MLP neurons of a small language model. Each row is named by its layer, matrix (up: input weights) and neuron, and shows model dimensions 32-127. Each number is 200 + 40 x the weight over its row's rms, rounded and kept within 0 to 999.
A block is one neuron, or neurons of one layer that tend to fire together. After each block is what it responds to, as a language model described it from the Wikipedia text at the highest values.

L8.up2725,202,203,176,237,183,218,181,165,212,286,190,222,201,220,180,238,190,226,170,242,184,272,108,235,216,219,180,280,130,222,222,193,192,287,114,145,243,166,147,243,128,257,158,166,126,259,238,238,202,208,196,191,153,208,214,192,208,232,172,205,142,192,132,176,170,202,212,245,171,161,181,213,276,181,193,241,253,267,296,277,216,232,121,237,145,162,209,191,221,187,110,205,123,163,183,223
Description: Word-internal subword pieces and hyphens inside compounds, e.g. F-ing-ers, Sm-ack-Down, year-end, R&B, fl-ut-ist, across mixed text.

L3.up963,193,248,151,204,165,213,188,181,162,208,173,153,150,148,215,210,200,210,180,112,218,198,235,195,261,163,235,239,217,181,149,178,82,178,249,152,243,128,131,219,242,196,170,183,255,206,152,194,155,182,242,244,233,223,209,120,229,276,173,207,249,216,244,223,176,195,238,180,215,228,188,220,258,174,280,167,178,155,285,268,222,168,165,180,247,193,224,152,221,197,213,227,210,252,243,192
L3.up1113,206,154,198,225,158,183,190,111,166,201,229,189,195,182,235,143,232,202,214,162,186,202,164,163,203,193,142,187,184,173,202,183,206,203,249,134,166,162,169,238,233,208,182,215,226,238,207,182,153,238,189,257,221,200,194,168,235,185,192,214,128,246,169,164,207,171,162,157,158,182,202,158,172,210,148,76,240,224,212,240,176,240,170,190,207,233,165,194,191,181,217,223,184,223,213,162
L3.up1228,193,222,141,138,261,174,202,129,261,267,155,184,224,190,195,150,257,240,150,176,197,217,172,215,220,197,195,222,181,226,185,181,222,220,221,186,142,62,179,156,237,227,167,199,142,200,168,143,202,167,152,259,172,194,190,223,175,182,181,175,236,170,257,225,180,258,224,195,199,248,163,120,186,218,257,160,174,260,232,175,202,182,180,175,262,171,195,231,157,204,180,255,206,242,207,213
L3.up2829,171,159,198,237,228,191,183,153,140,184,164,157,193,202,230,192,192,164,179,138,222,162,170,172,261,203,252,205,174,130,215,286,179,168,216,208,156,136,147,213,216,180,232,229,204,171,169,176,165,248,191,272,151,229,139,186,202,147,242,160,260,225,240,266,252,170,226,248,235,201,152,235,228,267,194,220,170,334,165,165,223,218,187,169,185,301,227,278,194,192,170,126,169,227,178,232
Description: The second word piece of a capitalized word split after its first letter, mostly foreign names and places: G-h-ân, K-r-ab, B-an-askantha, D-un-can.

L3.up383,231,201,178,208,202,195,156,199,207,150,165,221,164,258,185,160,199,171,194,174,168,220,192,224,176,263,191,209,231,144,273,199,255,184,128,153,173,207,111,230,186,230,233,205,215,266,247,289,152,285,204,238,218,222,219,161,174,220,220,286,171,223,173,159,140,168,172,213,261,176,220,203,295,202,221,195,229,293,178,178,236,185,239,249,250,199,166,164,211,202,178,196,197,199,196,233
L3.up1770,250,80,207,157,295,184,288,154,167,174,109,248,129,235,229,230,245,193,155,236,169,234,192,239,232,177,160,176,242,182,202,220,199,222,205,190,115,225,197,215,185,245,216,172,219,175,197,164,215,205,226,169,206,186,224,205,177,220,205,216,179,249,192,166,246,188,139,230,208,236,199,190,161,169,175,243,222,212,260,265,290,185,174,141,164,194,161,167,187,219,107,178,230,140,238,156
L3.up2587,183,217,145,157,271,89,193,127,189,199,241,195,166,236,200,188,227,112,221,180,185,211,190,144,171,242,209,187,186,224,231,206,224,239,219,180,168,210,229,188,200,171,168,232,187,187,197,156,213,184,205,171,182,258,225,246,148,216,148,175,218,230,204,233,273,185,186,235,116,172,204,216,334,167,228,166,142,181,234,193,194,153,275,274,261,214,181,268,189,191,229,182,247,131,199,205
L3.up3030,212,206,182,185,214,216,201,150,178,218,116,187,149,119,208,274,220,254,203,197,162,147,244,251,159,193,179,125,239,154,161,249,270,280,170,145,153,150,214,132,256,258,176,201,166,244,222,182,148,297,213,176,201,207,240,217,201,207,203,162,201,208,173,269,225,162,165,211,145,156,190,225,147,175,173,186,227,200,173,268,264,230,197,241,100,251,149,178,203,212,166,214,220,233,242,182
Description: Nouns, verbs and word endings about producing, recording, broadcasting or publishing works, e.g. pod-cast, recorded, season, anthology, aired, footage, transmitted.

L2.up107,138,113,196,191,245,128,273,172,208,190,220,270,202,185,222,226,221,157,179,269,156,213,193,220,210,143,124,194,172,200,202,163,219,196,185,55,181,189,242,221,162,198,195,156,216,238,144,186,267,171,221,182,248,233,258,193,156,210,216,256,175,227,169,153,209,132,272,164,207,217,221,196,121,186,229,124,223,178,191,192,131,190,280,142,228,225,136,174,168,101,191,209,150,132,187,192
L2.up626,154,142,273,173,218,171,124,193,234,181,143,274,201,180,200,253,284,176,174,165,217,168,284,215,267,171,225,288,198,158,181,174,229,253,211,157,184,153,206,204,211,220,260,190,180,137,170,234,299,190,211,199,186,198,152,219,157,223,227,196,196,226,204,190,240,172,286,195,165,136,250,237,263,201,144,188,270,221,213,208,183,157,244,226,160,185,143,184,187,246,110,189,188,181,197,167
L2.up777,220,203,109,187,219,161,241,155,202,189,194,180,184,122,208,152,206,301,221,208,173,208,233,197,80,200,215,241,218,179,263,185,197,172,148,157,192,212,189,125,181,184,268,229,181,220,130,207,261,204,208,109,164,211,240,212,207,254,205,161,200,183,228,218,265,138,167,213,199,168,128,238,184,193,186,154,236,302,214,227,217,197,178,132,205,251,203,210,138,174,205,212,241,221,284,216
L2.up845,201,165,189,176,191,217,223,227,230,210,192,237,148,140,193,189,205,238,264,125,119,185,254,247,191,281,126,260,242,206,216,242,171,207,167,116,188,178,210,240,231,207,187,189,211,146,181,235,178,193,281,223,272,204,304,242,209,187,204,211,226,228,156,203,209,182,139,261,170,87,197,166,196,254,165,232,197,275,207,165,240,250,198,195,203,250,163,272,213,229,166,196,221,233,186,310
L2.up1038,175,200,236,182,224,224,180,176,201,208,164,197,166,176,213,182,216,210,217,232,200,187,206,162,154,219,256,145,203,210,183,292,263,214,207,162,144,218,203,195,173,263,208,180,235,144,201,194,194,138,180,226,189,196,275,165,225,253,318,210,257,155,160,231,203,169,292,242,171,216,237,253,200,250,267,171,206,213,246,181,234,160,219,156,286,256,211,209,210,87,160,240,255,207,241,201
L2.up1093,220,149,257,196,226,244,228,244,226,152,209,201,194,235,237,216,204,229,160,152,191,182,194,227,231,134,213,170,109,253,180,216,122,210,235,251,207,159,237,258,162,182,203,166,203,281,176,212,202,261,290,198,190,190,132,252,146,220,232,211,145,270,238,118,169,280,179,285,148,260,231,154,178,175,256,191,229,207,163,132,277,194,196,177,198,228,167,147,218,189,191,197,151,201,168,277
L2.up1265,208,122,173,164,133,160,227,214,215,183,128,297,192,144,183,264,215,249,202,216,217,206,237,333,155,102,177,210,219,177,194,194,238,122,149,197,185,245,221,133,184,120,160,255,161,219,181,145,278,163,176,131,194,151,225,210,196,208,209,201,184,253,119,198,233,142,243,166,183,214,233,292,228,160,237,253,243,199,157,212,172,218,191,225,249,213,183,198,151,250,181,174,180,208,211,186
L2.up1377,182,183,238,194,194,158,214,159,221,224,166,195,153,195,196,235,210,246,197,135,107,208,223,126,226,192,251,165,172,198,293,246,261,166,138,149,240,183,190,180,184,194,158,227,228,183,152,240,203,183,179,242,124,126,266,222,204,183,247,214,202,278,216,122,234,189,255,180,195,160,243,221,238,193,192,222,249,152,243,200,289,201,233,179,138,167,109,213,201,199,154,274,172,181,184,237
L2.up1562,173,178,216,166,174,80,228,179,244,237,161,228,230,205,220,192,227,129,169,208,258,189,214,186,269,201,212,211,281,179,195,251,266,179,220,191,260,217,209,180,322,144,160,173,225,136,224,272,167,181,244,176,181,232,216,125,150,147,277,246,157,227,313,105,187,211,238,190,176,185,177,258,199,156,197,175,256,194,205,167,202,190,246,131,205,205,169,160,158,246,178,221,227,170,235,160
L2.up1629,221,240,229,213,236,271,267,176,195,204,220,184,228,202,232,184,203,222,239,239,249,167,213,203,244,181,228,267,126,233,178,176,230,226,135,170,184,255,250,214,246,220,229,123,222,175,198,271,207,210,186,224,198,207,183,185,206,182,113,128,196,234,294,264,272,198,240,217,182,255,227,207,215,158,133,236,216,216,155,255,227,203,199,249,155,212,163,174,167,203,213,263,166,233,255,138
L2.up1639,132,220,233,244,230,193,99,196,173,166,152,246,221,133,181,145,238,170,187,210,230,123,216,170,214,126,220,229,119,125,200,201,249,152,202,215,127,257,127,217,147,237,230,180,185,203,234,181,187,227,138,149,198,186,281,229,243,159,269,179,167,200,204,139,171,224,224,252,195,199,228,167,230,183,143,124,169,189,191,233,243,186,150,217,204,183,202,197,198,142,88,142,130,200,289,174
L2.up1686,258,184,226,246,177,240,188,228,234,182,205,168,187,235,201,255,242,199,238,225,193,179,159,168,178,179,154,158,143,197,233,240,187,213,230,227,209,135,248,193,244,190,245,209,234,198,158,220,284,195,262,205,211,176,255,155,234,102,198,189,172,260,160,226,274,218,182,160,198,183,181,168,176,226,178,177,197,220,184,207,145,151,223,248,221,229,196,212,259,208,240,257,217,214,213,213
L2.up1912,234,208,232,218,147,238,171,280,246,213,179,233,156,196,262,160,189,233,142,258,278,202,171,286,139,259,188,210,202,247,274,203,277,233,238,192,182,248,258,221,211,231,150,253,199,224,127,205,206,252,243,220,196,186,237,220,188,121,243,164,327,151,192,221,155,148,186,256,211,164,253,215,236,196,144,233,177,210,230,214,182,161,247,242,192,230,217,215,215,221,231,250,181,206,247,190
L2.up2121,165,242,214,256,209,205,205,244,193,205,254,207,215,158,196,246,188,256,192,228,241,186,129,159,163,95,197,125,66,230,212,273,232,181,240,220,171,210,202,125,134,193,168,165,305,178,91,160,183,175,226,163,136,219,237,264,297,116,186,255,235,201,215,183,270,191,219,234,279,163,163,269,216,195,206,137,201,213,264,219,227,177,169,216,195,202,197,198,187,174,223,247,182,125,241,187
L2.up2532,232,268,226,191,148,211,222,206,170,183,204,152,302,224,105,283,214,234,181,239,197,197,178,219,189,203,174,196,215,185,233,218,131,195,173,236,172,207,225,157,174,227,129,246,265,203,160,178,199,274,218,138,181,178,214,254,168,238,201,266,253,193,215,210,253,201,264,158,207,250,182,260,239,214,245,220,157,173,267,168,187,194,174,242,182,169,164,233,180,264,223,197,273,194,177,246
L2.up2706,229,214,107,195,122,225,178,189,247,182,206,147,137,115,196,140,248,184,209,246,211,141,225,167,187,193,205,277,244,148,252,169,242,190,233,223,249,233,165,235,217,285,209,215,267,206,235,190,243,150,185,157,189,191,149,173,228,179,247,194,190,219,153,216,204,190,277,157,240,177,207,187,143,187,175,205,188,201,201,165,252,211,185,196,161,251,206,202,192,229,199,186,167,264,245,227
Description: Nouns for media outlets and formats, mostly in music and entertainment text: radio, channel, hip hop, podcast, TV series, album, publication.

L3.up591,174,222,209,228,254,197,188,216,201,235,201,232,217,131,215,149,160,252,153,136,208,219,224,233,244,236,231,287,196,177,210,209,224,162,270,214,181,168,243,204,195,261,144,159,200,212,256,191,176,175,221,184,171,156,219,273,270,157,222,187,208,155,206,160,227,249,231,213,242,216,210,221,232,124,205,189,226,253,177,185,155,190,169,210,175,145,231,119,245,226,153,239,166,150,263,253
L3.up657,281,254,211,112,177,187,118,171,187,208,169,178,265,161,236,242,203,200,110,167,205,221,246,160,280,174,193,164,239,187,163,206,232,193,188,226,181,244,139,191,225,268,180,106,214,203,196,216,184,159,184,229,156,182,163,183,205,249,203,228,203,256,203,142,258,212,272,134,155,189,211,209,218,140,160,218,204,195,277,239,250,238,127,138,173,226,202,128,186,205,193,180,117,158,208,207
L3.up1600,205,213,237,107,165,250,199,176,199,195,101,228,166,146,229,166,210,137,138,163,178,201,266,189,234,212,173,197,269,178,195,237,161,188,276,167,131,186,230,189,227,328,205,172,162,238,185,233,164,134,181,238,237,177,189,247,210,167,135,211,290,238,246,224,242,175,201,301,218,210,142,205,177,173,243,129,173,284,294,155,172,190,140,225,172,146,218,166,222,168,146,195,191,262,178,239
L3.up2797,168,303,155,209,202,177,187,185,126,191,239,211,166,178,228,211,200,173,172,217,251,208,214,216,236,211,161,119,206,215,263,192,189,165,184,210,140,147,234,184,187,246,104,185,182,158,206,243,147,197,177,178,217,114,153,280,229,169,224,195,188,179,214,187,220,233,180,203,189,208,175,278,209,188,142,210,169,236,224,196,192,212,194,217,207,182,192,159,295,250,201,175,217,172,186,234
Description: Demonym, nationality and language adjectives or their final word pieces, as in American, German, Cypri-ot, Canton-ese, Som-ali; sometimes "compass".

L2.up124,205,191,216,181,191,186,161,249,150,144,179,252,223,157,179,112,149,276,139,185,137,184,204,226,195,187,149,229,256,173,235,275,211,239,203,189,178,178,126,193,159,208,127,206,224,154,177,203,239,181,255,211,198,177,190,269,180,163,205,230,235,170,152,235,277,182,176,132,192,157,203,172,294,195,189,217,218,221,254,179,179,207,166,136,212,174,183,201,169,182,238,250,183,255,264,195
L2.up146,139,263,192,228,206,193,189,223,212,162,119,198,169,150,67,111,76,133,142,153,162,121,243,194,238,234,268,241,214,248,252,196,196,199,159,166,198,236,150,163,118,182,253,242,293,198,173,179,188,205,172,195,263,174,167,241,226,169,162,184,260,195,205,273,194,151,146,177,161,171,200,174,284,171,165,249,212,299,178,232,203,211,184,210,192,257,183,185,220,205,226,273,241,228,210,244
L2.up643,124,197,238,180,195,243,163,138,259,152,122,221,240,179,154,206,102,155,173,113,200,198,226,181,179,166,259,186,177,218,111,199,233,183,216,175,211,237,243,162,182,161,206,170,153,173,123,173,149,182,137,288,279,203,145,238,221,222,207,222,84,241,190,213,129,214,172,166,154,202,272,171,239,170,185,260,192,223,189,182,203,194,221,123,181,152,193,184,193,203,235,246,199,210,134,141
L2.up685,235,248,166,250,228,175,220,230,159,222,214,244,231,264,172,220,211,221,140,119,149,133,207,219,195,142,268,232,191,231,187,207,124,156,220,178,122,249,133,247,264,235,223,185,213,212,221,272,263,179,152,174,222,183,282,167,210,134,146,213,204,127,177,202,109,245,156,188,192,240,225,138,214,193,204,226,147,190,168,230,218,261,172,201,212,212,212,245,178,239,157,174,217,302,188,190
L2.up711,237,222,140,172,187,213,272,223,140,240,215,219,201,158,161,228,151,192,176,241,180,201,180,164,130,211,172,172,200,216,170,190,236,185,228,167,158,170,185,262,220,169,227,255,240,220,117,227,201,171,194,211,209,173,180,236,244,148,140,190,219,236,192,230,142,233,216,190,163,190,183,198,270,246,191,202,171,264,214,239,198,210,163,189,139,176,132,211,236,199,250,144,222,242,125,229
L2.up847,280,237,197,258,199,160,267,167,226,188,189,181,227,231,205,195,190,194,211,175,174,171,209,226,182,238,268,169,218,176,280,232,221,237,124,208,141,223,172,201,202,209,231,204,161,191,207,148,197,237,200,209,130,166,189,200,236,197,167,225,187,215,219,151,181,222,140,306,242,230,131,266,211,228,213,209,233,230,260,181,198,260,176,213,187,150,183,178,145,212,171,167,168,244,240,268
L2.up1158,220,170,259,223,199,211,205,177,233,166,191,257,202,202,178,214,194,199,251,214,243,209,173,198,223,172,237,222,219,140,210,186,258,225,143,225,126,186,271,173,188,206,237,192,217,126,134,244,224,195,158,154,253,185,189,124,200,194,175,142,198,184,201,172,195,250,157,210,184,168,297,261,236,255,221,229,137,274,215,181,245,193,114,193,207,264,169,280,192,226,221,195,169,236,245,173
L2.up1266,201,205,165,177,184,171,172,246,166,263,239,257,228,135,197,194,133,183,148,243,250,177,187,281,190,231,270,163,189,193,251,198,215,179,234,236,234,241,170,257,227,200,212,194,248,167,172,210,163,174,228,172,248,131,262,143,155,196,256,220,106,265,224,229,188,160,171,178,153,236,230,212,169,232,163,211,197,215,224,229,187,171,241,171,185,271,132,176,158,154,144,207,114,260,209,219
L2.up1294,272,327,207,152,197,197,200,247,177,344,203,206,201,171,173,241,122,176,114,207,144,216,157,245,206,221,231,287,144,176,250,133,187,182,243,236,156,224,235,202,203,254,111,161,219,196,171,234,170,152,237,243,143,193,198,200,200,213,156,228,201,168,235,175,154,233,231,215,165,188,139,231,197,236,218,174,254,254,238,215,216,107,175,215,192,249,132,157,147,204,193,217,121,256,212,244
L2.up1826,246,302,193,171,238,202,171,244,210,189,186,168,218,145,232,234,192,200,112,211,174,169,267,182,191,242,236,276,123,180,134,191,156,298,239,161,124,180,127,210,226,187,191,224,276,204,187,166,181,238,160,202,140,165,236,202,197,101,232,188,164,231,221,267,176,224,208,230,158,202,242,281,151,165,265,202,165,229,224,154,206,136,103,190,171,185,203,252,236,244,155,230,235,251,287,181
L2.up2044,191,192,161,225,198,194,209,235,172,271,137,211,203,213,224,210,169,143,101,172,185,220,216,165,108,226,148,138,139,222,217,233,209,171,187,164,194,229,122,203,171,173,206,197,186,170,191,203,212,229,287,236,202,134,225,163,199,182,243,223,182,227,216,197,267,165,205,186,271,192,191,257,239,221,223,130,191,209,202,231,152,199,199,229,203,207,220,148,203,237,193,233,101,238,208,183
L2.up2249,196,236,259,234,152,142,207,207,166,224,147,246,130,236,220,167,201,208,192,239,154,224,264,192,168,203,209,232,192,199,200,196,221,180,189,167,164,193,215,193,233,195,216,108,177,200,182,277,189,178,211,222,197,216,180,203,164,205,187,171,244,134,170,196,219,192,230,161,120,159,220,215,243,153,148,274,117,256,215,209,234,200,206,186,168,106,193,188,161,226,130,185,218,237,276,215
L2.up2607,208,169,172,240,169,245,190,179,259,171,177,208,207,230,140,145,194,220,153,205,155,196,180,111,214,156,189,200,137,247,158,211,161,167,61,213,213,170,182,221,155,216,241,268,191,172,141,206,192,216,200,247,113,260,166,186,322,208,192,277,192,162,134,161,208,156,233,170,178,249,227,190,241,201,231,231,242,214,210,250,99,236,201,201,226,143,155,249,217,189,183,195,100,240,185,166
L2.up2630,218,178,147,193,243,147,226,254,166,288,147,187,258,259,166,267,206,223,166,137,274,209,209,199,292,171,210,260,190,189,217,230,122,181,185,272,194,242,152,189,204,242,219,242,243,224,249,199,193,176,229,154,187,204,187,227,238,213,145,195,291,221,148,168,259,217,235,208,229,256,216,189,283,270,199,258,223,220,222,170,151,138,183,193,179,227,214,179,223,214,254,130,109,267,152,212
L2.up2642,157,171,288,198,244,209,144,214,142,194,214,164,275,167,227,283,170,262,204,183,181,177,204,173,202,127,159,216,129,131,280,121,142,216,195,193,149,70,240,191,219,192,175,136,231,222,197,202,178,226,219,249,208,187,221,238,209,148,181,206,279,220,155,164,139,207,172,195,207,164,266,204,196,220,156,174,259,229,225,229,188,170,182,272,212,225,187,160,240,245,189,215,170,216,194,193
L2.up2724,244,237,124,249,188,253,178,187,119,154,123,217,182,216,160,224,138,197,195,218,197,194,204,238,206,167,222,229,146,107,219,197,194,195,233,187,224,207,262,289,180,195,234,213,248,236,191,220,147,223,158,264,312,179,239,219,231,184,205,207,116,249,138,235,156,208,218,181,231,179,224,226,178,176,178,247,146,196,203,119,279,169,211,146,148,221,240,251,203,214,159,201,182,226,241,252
Description: Short second word-pieces right after a word-initial capital letter or short fragment, mostly in names and titles such as F-ing-on, F-er-id, B-als-undari.

L2.up61,115,225,207,225,169,215,188,211,265,162,198,131,184,219,226,215,136,191,214,134,197,220,202,236,168,184,237,270,198,210,181,249,197,188,212,181,170,193,232,186,182,272,159,220,124,120,205,212,183,210,205,330,198,216,217,205,176,211,236,188,160,52,147,159,180,263,243,267,219,219,206,124,182,194,215,244,147,245,196,213,194,141,186,194,173,166,230,255,205,277,268,197,180,207,142,167
L2.up311,177,196,264,233,249,246,231,236,205,158,191,173,275,212,154,213,192,203,148,165,248,146,282,118,259,273,150,271,159,201,247,224,247,149,170,155,191,127,150,240,174,199,219,175,265,249,198,239,188,172,142,256,206,170,239,206,219,186,214,226,238,232,192,174,213,263,196,232,234,234,224,167,241,154,186,205,129,206,164,232,212,181,215,252,206,120,163,67,286,233,201,239,172,216,155,241
L2.up327,162,234,244,162,200,228,254,189,86,224,191,179,161,178,183,251,210,181,192,225,171,181,178,208,182,256,150,157,162,179,155,279,221,242,225,218,183,186,237,241,146,248,248,131,228,124,147,217,330,245,162,224,189,171,186,179,202,214,203,124,253,193,206,159,224,204,250,228,231,188,154,212,188,157,210,109,216,258,137,135,230,214,198,226,156,242,229,215,178,282,182,178,174,201,143,169
L2.up371,182,153,308,214,184,210,214,194,191,230,317,102,185,200,210,164,185,205,186,125,170,184,208,231,177,226,222,217,151,169,178,163,216,130,221,129,269,192,265,159,248,154,184,160,236,192,187,124,192,196,66,209,225,169,269,199,160,179,214,235,303,216,216,156,117,231,135,161,189,97,137,227,182,228,171,212,217,232,189,139,188,221,177,204,238,197,213,145,225,160,234,161,229,284,157,255
L2.up495,240,175,204,213,151,163,201,226,182,204,120,228,210,306,290,215,256,154,207,240,149,198,238,214,147,165,164,211,231,228,156,201,182,203,179,183,207,186,211,248,220,191,190,182,201,213,193,251,180,218,146,236,222,168,173,182,195,183,222,202,141,183,174,168,202,214,218,203,139,234,241,171,272,234,226,198,255,180,167,138,245,264,109,201,178,290,205,223,177,261,218,189,233,192,92,221
L2.up825,225,155,156,210,169,235,225,106,232,182,66,214,200,182,233,175,159,230,179,206,173,202,161,129,198,153,104,231,219,161,152,207,168,221,176,194,237,158,245,169,201,184,213,216,178,139,199,190,130,231,214,173,211,181,203,253,221,195,193,216,128,221,174,243,151,225,216,203,201,204,181,206,182,175,181,197,212,220,240,172,185,149,151,200,156,175,193,196,233,222,227,242,201,260,220,138
L2.up1642,164,209,200,96,174,207,119,215,206,229,208,242,234,190,204,174,222,190,197,232,274,209,245,145,179,222,235,143,165,220,248,184,263,201,215,101,157,176,187,187,188,209,185,161,229,148,288,125,207,240,205,229,215,233,234,256,198,179,164,188,188,205,216,178,196,136,225,123,105,173,175,187,123,131,251,245,108,277,210,238,242,249,260,199,230,225,223,235,178,226,251,165,225,103,221,192
L2.up1706,220,192,209,199,259,231,252,197,216,244,221,221,194,182,164,136,110,223,109,237,247,273,254,133,231,170,233,205,153,254,203,236,235,191,204,221,198,204,152,192,188,254,188,171,183,214,251,238,218,171,231,279,168,213,181,188,201,276,212,199,181,265,227,201,189,220,186,230,174,209,174,215,167,149,236,207,249,192,178,244,211,144,105,158,178,231,155,208,157,272,187,195,194,189,276,203
L2.up1971,168,148,210,192,175,179,190,200,231,141,221,172,138,175,249,160,134,234,175,154,208,200,165,209,212,178,236,148,191,169,261,241,212,105,216,273,169,223,208,149,191,263,173,148,198,248,287,192,173,228,227,261,183,227,219,227,262,118,190,167,234,184,233,174,265,237,206,220,198,248,148,184,215,175,257,216,154,215,172,161,201,235,145,214,157,170,160,176,254,219,210,215,173,198,228,207
L2.up2037,173,130,222,154,151,233,158,236,203,130,256,174,258,152,217,205,173,243,196,251,169,194,184,241,193,248,167,202,157,159,182,213,225,217,175,264,138,290,200,229,144,216,144,97,225,207,197,186,148,184,223,228,203,229,167,215,179,209,155,231,226,180,215,232,214,273,212,249,175,249,186,204,192,227,207,206,204,178,185,183,273,172,161,136,197,183,254,122,281,260,204,209,211,258,250,171
L2.up2429,131,264,255,258,193,277,233,261,233,218,168,189,233,185,222,243,202,224,216,261,205,275,209,223,244,225,219,133,220,249,217,161,218,228,171,208,163,216,159,178,203,233,191,169,178,210,189,236,223,203,203,248,134,210,211,245,222,186,137,195,155,223,179,213,131,111,135,110,248,251,190,249,264,166,215,183,194,292,191,156,203,198,200,120,188,242,188,148,257,215,262,166,186,226,187,218
L2.up2652,94,225,181,162,251,134,233,230,186,182,135,202,238,194,256,170,226,268,126,198,235,217,256,232,165,122,178,213,174,226,257,214,227,187,172,264,160,154,225,265,217,147,216,203,232,163,197,195,187,222,193,210,201,211,195,228,226,154,156,187,195,235,160,234,239,224,276,222,183,179,168,206,197,171,149,201,141,191,254,224,164,235,175,238,196,140,138,237,200,263,122,248,231,218,173,208
L2.up2674,197,273,314,187,119,189,243,234,190,181,110,189,210,162,160,222,110,247,195,157,244,132,187,214,237,230,162,136,186,217,170,195,220,235,119,177,169,200,223,167,181,189,147,175,230,276,206,201,182,159,185,172,225,255,220,247,189,186,206,222,264,154,202,202,207,232,176,136,232,202,209,251,259,209,241,210,149,206,183,244,207,241,154,221,248,166,204,156,270,193,187,200,166,189,119,132
L2.up2775,226,145,216,300,191,255,237,250,224,186,217,178,185,217,172,242,205,171,235,271,204,198,189,165,183,178,218,183,253,226,244,195,289,205,204,156,197,237,192,182,158,129,227,214,235,205,174,270,122,199,200,199,300,147,191,186,145,177,163,216,107,253,209,240,153,176,202,207,219,174,157,187,211,184,170,233,149,200,197,206,198,258,142,151,240,195,213,190,175,164,166,210,156,173,237,188
L2.up2978,233,150,288,236,192,219,170,294,284,176,148,144,192,213,204,235,135,241,184,205,250,194,228,288,148,162,196,147,162,224,225,227,224,217,207,227,190,221,263,189,228,165,185,164,259,273,170,151,206,162,225,250,159,123,256,213,163,231,212,221,199,250,199,219,201,273,184,145,166,171,159,240,247,259,209,277,173,194,196,179,202,174,162,179,213,209,94,224,194,201,310,122,156,193,166,258
L2.up3038,225,221,245,195,219,196,236,159,154,158,178,126,232,211,202,196,141,200,216,105,236,208,198,244,239,244,272,201,139,254,264,228,250,236,277,205,194,193,190,189,203,235,221,177,230,225,160,211,261,264,191,244,197,199,193,223,173,187,223,199,261,211,183,188,267,150,226,226,192,264,230,234,161,162,107,224,157,250,145,184,216,198,182,238,244,135,243,142,218,174,177,271,224,256,189,236
Description: Country names, nationality adjectives and compass words opening a larger proper name, e.g. the final period of U.S., States in United States, American, Russian, South.